From a checkpoint of a small transformer trained on Wikipedia.
Architecture: LayerNorm before each block, learned positions, biases, tied embeddings.
MLP neurons of a small language model. Each row is named by its layer, matrix (down: output weights) and neuron, and shows model dimensions 64-159. Each number is 128 + 24 x the weight over its row's rms, rounded and kept within 0 to 255. Numbers have three digits each.
After each neuron's rows, "fires before" lists the tokens most often just after its 100 highest values on Wikipedia text that the model never trained on.

L6.down678:128117140077085107168150122104144132090115100132130131128132136132214132125123112106122138139124125139172119135129120077145126094146103098146121100098084109135124109090150085125062137131103111140157098115107110137104135127144144160125133142129141167129103118118108118125147136133136127110
fires before: " ", "3", "0", "1", "6"

L6.down258:129143150113076130118132133139159119110142138147148139129160141113131116176140153125129104151154134140119058145138139110136120160127166126146126156132151087163170158130111128116174085095117041128129103107107109105079122151141109138091123155091130141131112108131135091160121118128129159120
fires before: " of", "ry", "ri", " was", "y", " and"

L4.down926:137140121122113120125148094100132172142163103134108110179148117140136136152144138167092117125137139133087121121156154128175138117157142091120138077122073174159132122159084081171156105133084098113093119131142129135128155128137122133108116134031142118138144148150104142139151189135143129103
fires before: "or", "p", "ered", "ern", "el", "er"

L4.down952:113127113087135123110135145151155117123115126124105159107145127127112142177150130113120119091162137096109185138089164119152130143157083113109123131103202140135175117096103138135114157114109151114106140144149159133086132113082091078119108115151146146107124114100104147139151113134143136199
fires before: "2", "a", "k", "in", "ial", "ut"

L6.down795:166108184168076085129160107137079118094120138149135149102121128166138141099153184126075100161137114157107134105105144137163089138103170126110098120107125144124148140156114149100165087127162157107074158112144112124110122120117091120148152171152121145151136135093102123162142139181156100107
fires before: " |", ",", " (", "er", "ton"

L4.down97:131102129114149132129100169157132150156141139066115163165110168125094149133128117122119155137167075113143116152171074161129125102079183088142129122172152097094156134165103126133158127100113108140095159135140121099155130137149130143136136127132179094123100139146114132120122132094111123111
fires before: " |", "is", "ird", "an", ":", " |\n"

L6.down393:094104142076144116095145090135147148137122118127147114122177106123154124107081145120098107121108143154134160147121092105158167103133134129126119120101180157092114131115120110114122103116103147175110077086130122107104093101097092103119129136120136133161136132127096113137134116146161137136
fires before: " ", "6", "C", "2", ":", "9"

L4.down733:101159151071113099115094115128140112102150134147123160130137148129047145168119131127139106106060172104140141085122110117139117167133115103140162136148108116138089116208177144113132124099135118142098119122115113146120098114135102135120121155102152179130079154145123138160148124113128089103
fires before: "form", "in", "ad", "ited", " by", "le"

L4.down561:104077143101096113103123141111121110158151151111107083117146137121145145183183103124138100111129129097130118103131150126102100111099117142174120111145131120118108137150130137158161134133160139076128133149132122091126149149144146127154132123159128126125126135145121142129160120135119202159
fires before: "ly", "ed", "ing", "l", "land"

L6.down210:091100181115126158160153161103095097151118113141105120125109161151095147110128144107137127113149143133176127069149154116141103154084112158101122109155119128136085119139119146138095107154150066117114133150163129160109120123159137092154175104141133115147149135149109149133114112116125110131
fires before: "form", "ac", "ry", "in", "ber", "i"

L6.down511:133154102099116163121130093156130114128141124171115175141110087177137159093106095109120130095134151091072131098107122082169104111121102136179108111121126109124174087128136144147140106125158132111141078123141129136155144199122078121109153115080166065138124084155138115151137072131129136107
fires before: " |", " ", " C", "6", ","

L4.down637:135118136135119105090146126187137137119132157148156137136140110173168113077128114110148135164100162115115121168145141113115151139130126080129133159170089135116136079108096156119100093112128082185155131132141137172156137077135158086115132114124140117161136128104153153129135139132138120114
fires before: " |", ".", "st", "he", "12", "ive"

L4.down687:108094149119159099144135154143120134097128127125152106081058125114114137140142110102108122120119124126142118138072138135107086124111107145085133112096133104137130120121112156114162111122118124118147128150179149121070088107113128154127151152096126126192129139082142143145120157160157131118
fires before: "ed", "te", "er", "es", "ch", "ers"

L6.down147:178096160110084149113129089164109100115111108155142130133163102107112141143168160120109077133140124146147138098146121103154119111084175124132106139134135165125137118126097126106142130148177119155132119086132108128145120102135141132156125150142167123128145166161126142135107088094161139167
fires before: ".", " |", " |\n", "″", ",", " cont"

L6.down529:183117171100142109171121136117101133145106109167133107139105118189126147143148138155117131156110105110147110098142155175133118126145099168133100138152140152138131175155129122144130154126137118117155154107116123100078107131127129117109175147128173136125170102188107157125105141129135149114
fires before: "th", "ge", "g", "n", " to"

L6.down219:124136093077060127107142121178145131089135119153140164101092150120123142125146132166139142105185118145098109163111124132142115131144178153170140147065094099123117138145125089082133130171116094141119134162148105148102133140134159113129132166126145106101157138127106103115132130129132184124
fires before: "ed", "ing", "ree", "re", "p", "pt"

L4.down138:131142131053126146103092153127119121154117121158142100128087129118096136153107144133139088130138133083102131121088166088131106112117147116100160151101120096089141150090117140104131101177093144089106094138123154146144130126138096139145140163124101138110165123097118117122151109162077122164
fires before: "ced", "ed", "ence", "ce", "ch", "c"

L6.down579:128147123133126144140158165120113144117130153126121124145152130146122080115103083127100139088131173117124115163122152130141119110137145102057116101128119161128114115129104157078150165116119098147144140121110161124149106104127129132115121152118107125116142088143140087146123149113132085151
fires before: "ut", "u", "ed", "k", "ct"

L6.down5:155127146069125115128130158184096131132117111118158136101123086140159154109117127145144129129140129153125127177115110115138070127089171163116159095190102151099163139153126116092126114130138062173105141136127128136100092142161096149125157140151133123147137176100174121139116102135099149110
fires before: " |", ",", "8", ".", "9"

L6.down158:108127123121085166127093095110109077096111132134083126136149126163128173125142148139090073100182156118157170107138088134169112135140115085162152087171157145082148129104140101079135099136111127138111133130121100139123132137121128165132140156137162158127122142090111104122175156120151108110
fires before: "ed", "u", "ing", "ut", "v", "ad"

L6.down921:153152157121107110114156127141146128151119111106122130104150107141123134120125145097116102132146121112122122165137103126112136147131154106098113090157131136131120124119136154151153128132124000076160138112145119109092130136182121161139157124122135093109099140160156153158132142130077165111
fires before: "==", "In", "===", "A", "The", "H"

L6.down920:124098130120142135169099122120124133188101157135128134112143170118110117063084138103105096178116129169099147110120102092134126118095138117139166094130068128110135128139154115167132115082162122124122136106193092154108092131170141138130153143101142191146114085108152108135159101133114107128
fires before: ","

L6.down369:057122139159145132118145118188127102124159111103116161122113093104123108133143129128122162130121127164124123105107161129133161104135165124131103157129147096143098151077124130191133118102199152105126121118139088105130151127117125159132116139126117136099133116095120119111104134128144135148
fires before: "ed", "at", "e", "ished", "es"